MLP neurons of a small language model. Each row is named by its layer, matrix (gate and up: input weights) and neuron, and shows model dimensions 48-143. Each number is 128 + 32 x the weight over its row's rms, rounded and kept within 0 to 255. Numbers have three digits each. A neuron's up and down rows have the sign that makes its largest values positive.
Before each neuron's rows, "fires in" lists the words (lower case) most often at its 100 highest values on Wikipedia text that the model never trained on; "fires after" lists the tokens most often just before its 100 highest values on Wikipedia text that the model never trained on. A number after a token or word is its count.

fires in: "got" 14, "video" 11, "given" 9, "matches" 7, "poker" 6, "receive" 5
fires after: " g" 20, "at" 18, " v" 14, " p" 10, " G" 9, "ce" 7
L6.gate86:123130126125184120079045129105114140121045131114144169087113133133104139116106138111080124081129109149065154099137089130132096116112142160162171138127091105177160171082126096175124132152114136161139145133108077123177157107197103119159107136099192090090097139084123133082172159126131067123
L6.up86:052132146153136112140122096146110124098115123087118156144122119122124157170128172160077155074139126127133161152119097055154118142103113113117149130114036173152090138118126075221153105145097123103105114134133134135104171086144098200139129157110136110171154115131141169076187103102094105121

fires in: "he" 27, "affirmed" 8, "also" 7, "without" 6, "suffered" 5
fires after: " a" 16, "H" 12, "." 11, "u" 8, " with" 6, "a" 4
L6.gate338:162063145101067099191088123167101162145069165112101120099071113122175122116130168070136118145147145076082121165161087143180131139166186073159188090113093139096128096128124097092152114094108107131126110130115088131104135107118100162090122139165099137122150179136188091112102107144080114114
L6.up338:134145084088141062105161137072129121180155210155137094112115158099127126137096131131149147111145149146109119104149133078101065084087104107120136142135143135141081136102123150145091128146108168143107182100141163096139120070165133069119084105149130111132151137104070144077085127134175137185

fires in: "as" 87
fires after: "," 33, " A" 10, "A" 7, " and" 5
L8.gate65:146138132147123093146112139160146190134166108126170137116203125126145103204105115132125151131081156094167168097103116126118151177126121133149145145131223133114125084088091103152159122032141090134083120126194144134094120092078103072148070109104121120139170120082116129131089118121142113154
L8.up65:106122157077106106111177169118168152135107074166134154130137112147180147125173138096179163049125121199096199113139167119161140117180150077144137162100153156103080105127122143126089122108125089136115181069147161176131096132111154115102060114104145106146099093129067133179096123129163176125

fires in: "however" 30, "while" 13, "all" 6, "although" 6
fires after: "ow" 30, " Al" 17, "h" 11, "l" 9, "th" 6
L4.gate497:082122135162115104134125171082125131091101123113162131166190152100060132122151079090133070125155067178067111115106168117149119146122132140177139159125204113096165135122126086142158119107101145154116123188118123077162123073126080139081098134184132073101088119122107105029131111116088197116
L4.up497:142116124097141115084119105115145132128108093111113166108098104151162168155066103059065154166119170050155142134143166138052075099100094140151081095100152142128145118114073123137093128154136126110126096139126096120192116107141106102090093114127087149108109102140139183144152082076197189056

fires in: "became" 24, "green" 9, "brown" 6, "was" 6, "guitar" 5
fires after: " bec" 24, "re" 15, "u" 7, "ang" 7, "ro" 6, "st" 5
L6.gate558:120089127171146236136122144084158069178116118115116185099100128089167116101107100126117102122159154175045108093140097148110126162167107065125173161145143128157100172160197094130179085091148106068135146106057051059115090092154115104121106136100170157114149099181164142184147065137105125161
L6.up558:121115120077139101175180099161116176144080115095123182111108108090103123129159116057157114110142154102125204077185139110145115111179084131169087105183110084158154148134139152118140102108127098111107107082122228097163137120109169121112162144137159114115051126146128164136161112093143106119

fires in: "being" 21, "including" 18, "using" 13, "than" 13, "along" 11, "with" 6
fires after: " be" 21, " includ" 19, " al" 15, " us" 13, " th" 13, "w" 6
L4.gate202:085100141161138135114109174134092123105111086082153099084117164145126145092130159097082099122130130058167133098138130108165120157133104096095102088120149109132135147131180117126118164132174108115065112110153048108094116074133073114144088153161132102088147155165117114101145144225039127092
L4.up202:117085213156128100126077214151151137088168115122123132138155141166119137069081041169137084238089083133120115126132159122117148155176099173151055159107112165060115138183175133130205144171122138131128140149136116104132091147140168125119109165135122120141113097175175119080101106183120154147

fires in: "it" 35, "species" 8, "are" 5, "some" 5, "rome" 4, "regiment" 4
fires after: "." 33, " spec" 9, "re" 6, " acc" 5
L6.gate760:085110148152085154128055110139136146077086144138072092124094071104175168123154172139159107117111074156180174167144141100115094129061130147110161129074088120119201117126163121125096147113116090169124118163198112111169104096051114114080158176174141162135127136128177133111114088133088102110
L6.up760:130082172131083146198070099133168067104127121093114171168113148158093145104108184145143142162086151203102169145126125089139123214070142090111143105105098095100164115118096084180091077146148112136127131135152142075157091151146131111110112107161197101085095178092063102183075090119151165104

fires in: "none" 29, "of" 13, "more" 8, "most" 7, "any" 6, "total" 6
fires after: " n" 30, " m" 14, "al" 6, "s" 6, " an" 6, "t" 6
L7.gate609:149109094113112128145105150136108095155090103157167077125149105139086118117058129183131083145071157162111145133180072101078192170090196175151087162142138092076153120143157118097137143156177103140130092118116109086154096154115139125129104090166141146123104152099121174065126103086144088185
L7.up609:169134128151149129129166095084195181143157088155099095107156105123136127136114141142119158167137137124091064096171049117134122174090150112143125159188147157144135082141087155130116112117062129122131156099153099150143131103156078145147144105107142093156122145197151186144124089067154131133

fires in: "as" 27, "when" 17, "with" 9, "while" 8, "though" 5, "although" 4
fires after: " W" 15, "," 14, " A" 13, "h" 12, " and" 6, "A" 6
L7.gate91:119188123097105112102119170177078136170176092117153120122106195133124129122182132141077070121143125127113148136123136132143087101134154129126172169169159110137180131115117159132138208137087197129149127099139166099163163097146123140085142109137087199098099076118131114081146108206095127140
L7.up91:155096133101148166121166175159159101159135130210166150084148136196136188154155083103179156103193109172115109149062113132145150197104112117153106123097140166109180118133123147147145117112123123154094130138066192153156127108073150131084164089069169142126145150164115117118131145146185106103

fires in: "than" 22, "until" 14, "being" 10, "to" 6, "upon" 5
fires after: " th" 23, "t" 15, " be" 12, " " 9, " up" 5, "port" 4
L4.gate179:120118080142211132087091152105144159110139117131153115117180181153125155056069121126123105117128149143117132159102103116160118165063137155133087082086107143079126123148173105090156144163147094148094102121149161152175100143139107108169124095179130090141168125133130110122127083136163116122
L4.up179:085129108137152152081135175079189068116133119154074152127121162133105159078112099145111115134157051164119095100152099151168153122115117112155098177159180113094125058085102077169148096098145136070180141113128104071098097082130125140112172082188121119084148159067128101097103184188114171126

fires in: "the" 91
fires after: " of" 23, " for" 12, " on" 10, "ed" 7, " under" 6
L7.gate99:112093155098112087152125110140074065124180181127107159171102155164144154093174066166116124100131131164134095105108146128137121171119113146071103166076108134152072122151120092180074189171125126122094118134153095105089131132131107193109222132157182128129193090117159095200129121079083087122
L7.up99:121115095081123152112121130169074142122172091162122090174123119168146166116114146116153159122093112145138076121158191091149096141094158111097161096090133126091142132071099140173134067094188159087097101125164129143132166119153073131090130155172090133148140078109147155185094119158132134119

fires in: "until" 22, "while" 11, "to" 8, "still" 7, "since" 7, "however" 7
fires after: "t" 27, "h" 9, " st" 7, "ow" 7, " th" 6, "S" 5
L7.gate664:154105116113119112163147139114092118100121084124195159122121123135196105086109129135143112099084124154149137167098143118135132203097095147130112150130181136129110133146074155151123169160217083120172153111187167167042131093129141151098144111168178151121083185158142095105118149100126106144
L7.up664:184131157137147122151142145093082132107095146088137154113094172112118143110173094107094106193120123146088144078165143108128177102113079127154115085116152149110159158109125145159162086133160141071104162202152111061150117095119119152101096104167143163118122157146119101042149151172122153150

fires in: "the" 68, "a" 10, "determined" 5
fires after: " in" 36, " In" 14, "In" 9, "erm" 8, " of" 4
L8.gate108:111177136089123161123111131189132121168191140094118166129146165157100122114168130131156160105130146151109153125127102163206169106076143060223175156140189116119181151106102133128139136147116153081191092131179138093149114146085203164126139142156153089155135160135132106098065114096122105080
L8.up108:073174140072155114112185023133119119152137131159123132159174137151176172137044109109150132103160169166145115159209110122099126143082124052160086145126112134122097103091091146143102137168109174183123147188125129100146160126137112106148083158171127114139161128178131135173134170118101102131

fires in: "early" 22, "candidate" 12, "empire" 6, "celebrating" 4, "ep" 4, "crown" 4
fires after: " e" 27, "and" 14, "e" 11, " C" 11, "m" 7
L6.gate747:065131136168123145148145108114091147103128170082131146118099167134108145104146167139149105134112128122133180147092193153099053159112126073128099143078144128117125095117151112059048120154126178109147159175146165093068137104145140112158178117154126105129146187126196052158094170149118120162
L6.up747:128108142078082180177093089131112121109112120105159105167150108166137154110111133160122099109064122167131139151101063109117098139179131130115146139143119136097146123180045157146128128114125153104099131197086161133141146203101163078177162142131102215199134142157166169070118171104137102158

fires in: "served" 13, "remained" 12, "worked" 11, "went" 8, "participated" 6, "lived" 5
fires after: " serv" 16, " work" 15, "m" 10, "ain" 9, " w" 8, "u" 7
L7.gate614:144104166084188160163117127160149167123095152139105160095164113091167103223099108121133158113182137159085177112146092126119058155112105111142109158127149133123105125104132116069181137076118103172137177047168143093121158091079063186066189102149125089123120111131163071125160127148109126112
L7.up614:208121105077164178121090133072100141142131133113144139100106146159123160127132124107106161109076144118177173076144131119084144162086130122153131106187115205128116174129088138116099128118124126141109076095171125157093133126132130140124125124144121150089101187128160136165169178117115194136

fires in: "after" 22, "to" 22, "until" 15, "since" 9, "with" 9, "before" 6
fires after: "t" 16, "ue" 14, " A" 12, "A" 10, " be" 6, "w" 6
L6.gate308:098157107135117108134082130147110136099168062123151097078132076098123096109106090096113060142150141163059173144191125149161155156179088137196160118139205079147159191137159142186140141156168138115135105148092142045157072144151126135123086121128147130136178172105139154073090120160183191151
L6.up308:151081087167149167121101099187111120134153091146076134103099174165180124106124149140134166145140105130153159199086096079124099102073094086069196054093124135152152104123144108145104115092163088085099122193129154139095161132158104131129112176136143143177098178106137157192109100124071160145

fires in: "women" 16, "council" 14, "war" 11, "wright" 6, "wrote" 4
fires after: " w" 43, "oun" 24, " W" 21, " sup" 5
L4.gate533:084066084095147174152119101074063124130154151124110089112091127152125112105121112120175066149122133118093135099125117155128085207153144179175117141101147070148116154116146108112123104118074136112118160143155126096172120167111160111157166125088179171115086153137092127104096113160176149100
L4.up533:124050157061145160156083204106195141109083153137110098123140081162191154195112144114162137144108127141134171178150120155169060129112076159133080048092164142077132153104107089137196144106153172124127097152145172203124132165121142136085126088067111144118091095127154108132157112129150146131

fires in: "this" 28, "while" 26, "what" 6, "though" 4
fires after: "." 29, "," 12, " W" 10, "T" 9, "W" 7, "w" 7
L8.gate687:152088123169172115112123135152101096073109140159125154087163102193164181145130212181114164129076073101120166088188086141141067135100154103109174104150169174113083135116139110136118133090129120138130078139125091076133125115116102156102146147172145135154134170146076097190072105114132088145
L8.up687:107114149095143148098143148163083112071085150121108132174149158111148131157093181167132148156120111081116169094121120121168101115117154082107168090097153121143096146173179077087132084165137182133108175150120061055146138136104159105102107126131156124109147152145107152120144082062111128155

fires in: "since" 21, "until" 21, "although" 7, "authority" 6, "because" 5
fires after: "t" 22, "th" 19, " s" 13
L8.gate763:170111139188119129086135135075101123158183120162127163088150094195105147159103120070161162140142155114077098134094180158171150080148123148195109138106101143179198049088113088120188110135136130169163141123041174124213131102136130169155107195172137120120130168153108168086122132196159135097
L8.up763:140101160146103104092179116135071148127124204102168174123109109136094140120139136123127131160117223078113132170058102083136175137117099064207147121105077134089143102126107187143145118094101111182073155208120114091059144091127068118180144187147166111152150121104120177075115095121168163102

fires in: "in" 54, "among" 12, "to" 9, "like" 4
fires after: "ed" 20, "m" 13, "ing" 9, "ik" 6, " as" 4, "ished" 4
L8.gate176:114110110203134111113148163130157105108192086171087095094164111147068121094165169144142166138135143109134085195088081103169156144145149106185086198134100107168153168160125163119167159168085109118130187166125134129109136115090141147055104124103081148121127081104083104121113148186170140101
L8.up176:137191152146147111166094137108161125112165143169143081108097110174112150067072116085162085135116124142142097187118137131090189155157115060142149120162087118111162136167189121107155145093152098160165130191092148116167135161126082184171155140130080184130087157142132088151172116145115112111

fires in: "while" 30, "although" 12, "because" 10, "though" 9, "but" 5, "after" 5
fires after: " wh" 22, "h" 14, "th" 13, "a" 10, " th" 6, " A" 6
L6.gate873:156149164079190101133107168107090106116110124140099134100131106097125204118136187049137093135169144151101120109178122091123127137131076054093130181041144143100144166147173118143117086123221178129064074156147124147122077150181108178141110154131184157147096161138122133099121153109120108119
L6.up873:125171109158154158200142145102127120080140126186133212104131125095089110163080108136129163183147174120136152155137135119122129154143113131158079136176170134173083080091105062103159080166175152139074179171095117136140150060087105113106149110084134156142075121152165116092122109145142153096

fires in: "different" 14, "results" 11, "during" 11, "total" 10, "sky" 4
fires after: " d" 20, "ul" 11, " to" 10, " s" 10, " S" 9, " D" 9
L4.gate630:138159157107119168100151156104123140116138171148124145128127088128128102155077137173156083123149167108115119111115067159131179110101143115054161122197160114114102111092156127061145112127188194146127098127130142111129104124150165128085063130113105125151122147167174161143109151105138152222
L4.up630:144105148072123137190126144185105129142142116153157183073140182093154136114139115107158108149103170128072228158136095129139187061124131071061134168066107105140115142123131120149147108114162088152126114136161144128058118099154109110156059125142144084125133081185090208159085083179111082117

fires in: "later" 41, "last" 11, "earlier" 7, "largest" 7, "least" 5, "large" 5
fires after: " l" 70, " le" 9, "arl" 7
L4.gate550:110133179147111110152078155114111205135144088118184146081171082106134088153126142106179126110114153155119162131096145120177128162153148076191148125149170132171148116149175123124070103082112071181157120119143118156102124144134090101109096100160165090120115170088112107211212122124143125150
L4.up550:171165123123145112095163113129140154095114211092122101102143131067084096128132172107099077170129169138121148162097099106148148090121133114144122085103119125067093119114093140124094121098004165142138120155118141137073077129118084115164105163112153131140130162114106099181187131164172089157